config = dict(
    norm_place='pre',
    norm_eps=1e-05,
    positions='rope',
    rope_fraction=1.0,
    qk_norm=False,
    attn_scale=0.125,
    tie_embeddings=False,
    init_std_up=0.0207,
    beta2=0.95,
    decay_shape='pow',
    seq_len=2048,
    doc_mask=False,
    z_loss=1e-05,
    dataset='wikipedia_en',
)
MLP neurons of a small language model. Each row is named by its layer, matrix (gate and up: input weights; down: output weights) and neuron, and shows model dimensions 32-127. Each number is 500 + 50 x the weight over its row's rms, rounded and kept within 0 to 999. Numbers have three digits each. A neuron's up and down rows have the sign that makes its largest values positive.
Before each neuron's rows, "fires before" lists the tokens most often just after its 100 highest values on Wikipedia text that the model never trained on.

fires before: " the", " ", " them", " his"
L3.gate1169:557454533493487524510467494443423491505525471588415539523553455489470436492458449535514373582442489456445505446391470523576528470537504576497512466518473447530559526410439532354449547591412480424462573412481466417495465520478489492461447548454510517539457472444650576538460411566443479471
L3.up1169:573555398499458496537524540587463547518574569438534419473534448538531542533461525595512551572435495586494533461435499509563528577425521545438478501544523580540490414473445492498539439599524455526451524483545560451508485646643483458517499484401489553439490406410559501446498526547549552485
L3.down1169:519595509500473442571524487552465516492408559462466456458511520589504641500497487545442484612471522476502472452398378553500533437487490543552603551546438462483459477414492483503490545456508546596425494516507487465482530561572379480497548438459529539512537482431420528448543463500558573495

fires before: " by", " to", " in", " as"
L3.gate631:459521509556471554468442493484485447425458640569554489537513532462428481517413426569539439487540551552530546491453559527561536477460436466504520507534521551550571502586579515544531567513575427600447422539504578405438519375551583549503455538593553461582566534427457458514567513528520479522
L3.up631:421540382486518447449455468487464475501531538541540486430430516548566545560500468465529461447555513531529486526541468464472441537451414583418491533579569574425494495513563478417445573464442424457462460503537543403429424384606486497446510474523507463535491488521444525492477494568465454600
L3.down631:446483535551482382462475587532623534520499429481468493513551524525491588552552524432488491488602486601565478568491450519509484403425505517421491434489561417510488500411455538531400527557560568490468471486495447420574496462520481515439463448484494507505455486535502541434480455547551491558

fires before: " by", " in", " to", " on", " with", " as"
L5.gate397:476500464599463615530525550553466443480505574502541547522539510508549579409585498562542557521516456559502506482513524552530530484515545572465567564521491514516370538551565556396485512471585480499473474528546598535383517443554513514489573468507523529576642560405504500457458531430475584487
L5.up397:386526574538496532512561524457438556507500567515543506441416486637453553409505504542513403546583565567566569485431476469511531515463567606475488491518453508551509539538530495464481583467536443501598493514527516507460511486601520501543513479538560449520429517496550454609503432486513642558
L5.down397:431554532546577567488504523523433541518549567415555361540503461486490486514492549564514545493508522468579571551469499505522522496500529524474481442523360537517470510562551475518467520499456494499481497472566487445475487451509508556439494475517485561479474445582458546454497516636477426463

fires before: "|", " |", " |\n"
L5.gate995:442350523478491481439489538475523498518623574475508501488479512491587465469506516545417466488521521552495480444513460436589472447564444484465533515519459381446499474516588556472532447520517482508580571483539601420468512497406488449471433564490641454455495483506461527529478462583547462505
L5.up995:539443448519499575535503503379434606476465441496511464546454517527438632554525462472518551560501464400421477538459382463513488531599565598534479417553506530510592439466445588430519414506480489515510508566517494540493549459505508498489537418513456520510498477436485387470470476497455504481
L5.down995:529459563551511455588418438562486465483504502442579387567432551479447526481433567418673486566554541509492548400566377558433498496527456487547450453519461508616444494460479426477494492505500560433602450458492507467524519481476524575573491563458389516568457482504557533548496534421453597552

fires before: "0", "1", "2", "3", "4"
L5.gate641:592532504538525501493460520606479500504541501602470527390468435490448556520477479575455431540554564586452566439491519458455494432467537443515602495506522476455536411491488501485470485524520518525430514549494567535526462476508496352529564533520512567488521476489436608524467457467532505451
L5.up641:452501508441518525557480385547498498486550461666476432475485490480495491500451437520417506474463424536465545553594459505458518399463440463514485389467479490420455530569526489559430476520489481535494439487465491544498524512437509597466546484534604455490468526439506515520435540534461586544
L5.down641:535481403580502541492530540429533482525577508506411476373557470529539412558524563561455503426504461494516517475426442533493496527438480509488442433499447496509503439587513564440435503498435469545486612480480445457475581509459449454399524488555500385548482464494375516520479529503573406503

fires before: " the", " them", " ", " its"
L3.gate60:512470566441386495549450471519457405487538512508485491477505553428448424527510496535507545456596435432534467484530482474487607558502549511606450531495404520520463468511398537486534456487493468523462512535581414510498528642484459556543484505497458555437537526455600547508431491368575543403
L3.up60:514565475591510445574530622498450521559436497473563565498454404530472578484590612499388417561533517588436590493483550501496548540530467420505532591448575485505484526419498420506402490531467500528481480475515551457596523454595507471526583490420617553560492409488428485574440448608444526522
L3.down60:586511517511539564515531479568543465458378454544517463520667549502481464532484452492453519570478521480452597407562501412484425528597501599538446548472497477499438402462481508515498581524500537484495525455543403534441452518477501546459538387423431493513475448492507488503515489570408501586

fires before: " |", "\n", ",", " of", " ("
L5.gate195:462539427447454508531494455446421460496433619494528497524480620430494493428521422554478466461477529539573521348508525659537433523527506543498538403501557519459548507436534396489435430458595500456493535476498493553416492452468527482467549562551495544447568546516469598432474467460576402486
L5.up195:417500540424467604427459508434423522556391481502437562457518535509485559515537413555515467588524502516511526473454477514473517549521518535537478526547542570568476449471550562521498490533555418459505525536500445559503532451529572553433505503625575562590426556475454542461529532520514488556
L5.down195:515455467400503518529540535535428409561455578380328504514473493471521552543486445545448507503548462456538512461561416480528491438434487498549496465412496451473471481502471433648453507457539503467563501521459440522497510495452617529445494407610464441393531527553431439528433520493512516484

fires before: " that", " to", " in", " as", " the", ":"
L5.gate1664:430542553539480548526420504557499454497580587494508584476505498486542529526603504506400446516524526557501541523514490428520556568534438466486547443449562666612441579491525586458564564547493576435433515494590557420477363500529473463500425459446534595559597503521528507496491475530546555597
L5.up1664:504587532504533499437446466506512542503502559475523513456533457437504561606440555529493517484442482569512499580393516486447515497480460447527498506482449532566484487443482539479422510493454602438460488531594577472474448583527618447509474493496587450551491548525537472360481416597506471510
L5.down1664:413425576457422513538457547476436472466459551489540458461462492472453509553557524569426529589476430465503559492458513398497460547523490511433545463516609515494448531473460570448454529482557570513572496575538597465543453489574515463536534525481514497487524554503493504439418507567424549461

fires before: " |", "–", " |\n", " the"
L5.gate509:541546441554524493483591555424436422498542536593508465451528498521466476496517451396584483553386469430404610429522406530421447558499518590464510428554508491491527400444462509428453445461565559491524572523490508431559570511482486509477516385564480433572612549603512514511522632530489520463
L5.up509:522608516593448496463520466456563512496501464574497490560572542424462445564477473493450493447405546498500485538516466508527446509498504470438602568466446404436410509470509525539418483535503575515474503446521492505484587540334577516547368487509574451529495484596521443438449555389508448491
L5.down509:539545462459510524580507511463428393459580528532391542525550501505450427590484447417574497522495446548418427509480486558482517537484464401512427533449455450527551486522441495526484425558454532483472504471511493484430468563543426449464520454592461511577508398506482570464522469555515479494

fires before: " a", " is", " an", ")", " American"
L3.gate604:483541531448477532528475525398458491507502608546558560536559516534453594470580504483556547411505503477495554471510490518457449579533472506415495443424470466454452518508548467368456433514568509476507525525546486503552512480473435567493541587561575563476530548505540427467489555472526467517
L3.up604:514463598472461482615564516453536543512591485566531435493501487482465582440523567552528611535490449466425574465519360499483422447526501482527473463466522487539481579441519375467498485454590505475443506477509505481593515515557506547546553561473489412470494465508506417575486543467541461544
L3.down604:545512475409482511542467500511517631464548434551417546564386454422592398446502553512546470486500443462530479532517531429622535416613604476528502488466638534514529492550481529550529479544449530425630492463531560429493532609457464499395517507456510469467455480493505459495583489511387416521

fires before: " ", " |"
L3.gate1276:508594500542508509487442506512516511465532484352506554426496464452490632453462485478484454540318562497505502476420407503421511455531541549512557361519555487465558463471482509564474430504446497493507413519541496538483478437412437416459574453505539511453534512494440542519492400513510430499
L3.up1276:415498454485498405394523568523495475553513488489523448438543485467426555517557454574501552501544494544541551430496524525645461477482595471597488521503529521539502541418468535472460427590529521463487427518445544508494414483561476528539547519513448549429533467558535534552452521409501528510
L3.down1276:447413516479557510460543462424498494517544575439548504494479507469444545468562486511494511532518481523465508578478490503539557496537485491552482609464458589527550520433459485465491513530483408551512512538564499582506583487527488540579484544554497527442523484493518432530432575523603537435

fires before: " |", ",", "–", ";", ")\n", " in"
L3.gate107:461494493625497449549529592538535484392482487487567518513484463523467461491486443550549471493548467564478458502485510551499571498577581530424509509520542481493451551445578545498544470555474439402442511487471456527444490549593425529508512483461476507554521471525474545432474501477472567561
L3.up107:555489457471502390556541447609479521436570585538410525507479480525408511556488482532477529524388462367590480468457520512457560480514450556428537498532482468470460386433453504508447477469380489458490526516491449536516513459536509440478481543526490490494422440528533507466483511565488534578
L3.down107:473501551534502441560467528544503500441481463467495474484470529533571506518502524424485546492440489488460520570538547540480444522493488430474454523490525504521555441461506487559489447380494500546463503460387530535467547524556506461474494464504489435480524491637444521472452495523511494492

fires before: ",", ".", " |", "istan"
L5.gate439:473558519456464467409529476497461471541478555440432521480510470409504598389483554514508573593487524494501437489513503484523529497594475492446524406495488516520496541490591444495517421478432563455459547516612467521551475489403452604520450487605528460532551532547538447409512429575484589509
L5.up439:426399553482554531451532563409571516523439463600532476559457616457528491415431450516472452532548546532559607486483495566551457576556471421481479401442500501501491551478537520422446553540529534472566558567614528541584510507420526545484461469560550570538542501537540496542471512505448588561
L5.down439:497532384466504554562482531508432469578479454499475532468413467470531543628489514521572474586452498550470524463479464495524476430480573500533531483574547488522462481530584453490509453414550614517527470553433499474432474554537507432476457539523483375413452439525468479448489481539540441482

fires before: "|", " |\n", " |", "–", " "
L5.gate834:508489494475457435467492524403574478475565441507451389473433384508535587511553520382391483546509444576474485512501470517559429556507474488484585386474570554506480517551457593531493491486515504554523424520545514527472638443428494502424494505449540441492532426477390516490443462519488440482
L5.up834:444476562629542473523547378483459537467560644539512474437428528439504502491407507562475422531470490409565535547449533469570572530533389536444437503586481407449463457428520505475552520526515528457538590569479576478422546473479509572495365488439517566540548532483507461503529463521390514427
L5.down834:492527516457445509472427438471459565464571486498491509446420403547543567497512513445553524569458543498487518485532493490516482475560461549486500435539472443586418453500489512510466546631484548357634428472532448485466589555498526547477531466483590531455524492496552570513514461486560560483

fires before: " ", "1", "|"
L5.gate615:511386588465426489461571589446496471511484519465554490468460470523512512418535549524462383496610478508522600528544599507595479434526511408516554545506498464537462499589501537546474476449481486541596524484455560535507548561572461476451534557412504558467442538513588481588551476474600525532
L5.up615:487497456487444464485528486463489445524435488502467445449490512542571493491422488513539516529435508506448485469497463432527496454522532475513458566623526447471487392355566531561489530526506448606455449530534654437531516465378525506511411449496485504537449457525501482519505430561484430518
L5.down615:500485542471485436549468541403437520516491513547566471529470510478539481464419547505481493522518505498500538407536490597543570498555578436412564514466461442550521475532588531535454501510508503430519469453550482535530572458505416446525532511544470535485574503466552504553428443491539467490

fires before: " as", " to", " that", "87"
L5.gate980:488485509545511451534390490465419519469444506593554528522482557524453471509519517507558465512555517469542480467507493521568520548476470555483664474460471439578464486494519615397476555520576502570429566501484515494524425535449548547562533570439448521600431486461550509502431442524443517581
L5.up980:403521535501430543590531485465515574534483555572451388491533488580571519579502497619543441462494535569600472501544486554529467556487505514521576582561530586558392442532439437507381507365469395496560443529513472467488453460601543460516480526440481456551559484454490418460521491572547527415
L5.down980:472600628482470492485443476478303448531441442452505468460499515489572479490495541597413492497493516503454449487522458455472548495412485513540543516531473569505479539485445533537529582474616570532639475499475542501498515497559461530515482403536435387520463485494502449395486463533449568451

fires before: " |", ",", " in", "\n", ";", " "
L5.gate1470:490545485460528487536548425520513514420375513493523544456517517499486560463556503536505428507439511511504512450522479528454443476544459515436598500503505567427554525436511492558452502402468450496445489442549537545449522440455538536523452402471487531476466469455513509402490616563548415559
L5.up1470:533494494417465508469473558436488512466494433414505538524486592398549488562547418443496520464491461458493465476548522506406506482491470450478455567501477544519547465565472483477488505515515532503531559606463487548451528557525399527445541493574460419522498438542402562412455488529478499451
L5.down1470:628573470473476601475567504577530493532469496452462598427451512521450534586579481512511479581503567426492513519426472514489482435506416528588452505511553514480556471506466387428646475371484452561459458624515547534462488526504439516502565583552456506497532466510527484388483489533510455440

fires before: " |", "10", "0"
L3.gate326:520409475539500478567543541504505586566471494564518478445564355456537497561415452510487482560483512495392529580489533447523518421529495511504560432486528430419475487498498468569478586539482519416490482450558532510436533416499537485493478472509449492474470453629452467511550429440536517464
L3.up326:529503496435525450456523450444446505462606553495476475492506581499428546497516575617575470555487519484471490390533446559452521535504451473629467557599452504524434565431482514534394505473571580521504527535513473571476443540478428438535499545555449520498490483467511604471456492491427473503
L3.down326:444599441522496442465520514435546522536580573499547523353448539485525577483515516474513513531474435458498482471526428459499465596478516511490475566551564560530537479444496392429505492480468456532547503605524486432462447470527441500443497550601411469462489494468506512425548539530503526529

fires before: " |", " ", "1", ";", "0", " —;"
L5.gate1191:518580518512483492487542514552510423554527462495529483532466482454463535430461514482629534524388608498454451555452496589557592495499487400518528502501437542511516527432500463518513487470492484423525491490495530477452462592504526505504483519442368553479557514552461501491534572536483529474
L5.up1191:484576545455402555513448515525499461477525472539453491528612441438427453512394528467590555533492561431541386502455470512492477435514521490490481389554432469440488517566540484456436517463519555450506514503525383465518480495558440493500388499473463490617389493559453501489484506522571440585
L5.down1191:469541598503421432589551589516398533490517606477507612513406463550511491514571451474554535470484508506490534478499445475500546572501454502546588554536425495559566465471606478423530449460440521492459530630453557539551484486454479422626528580438495491501521516563406514544483526526511479444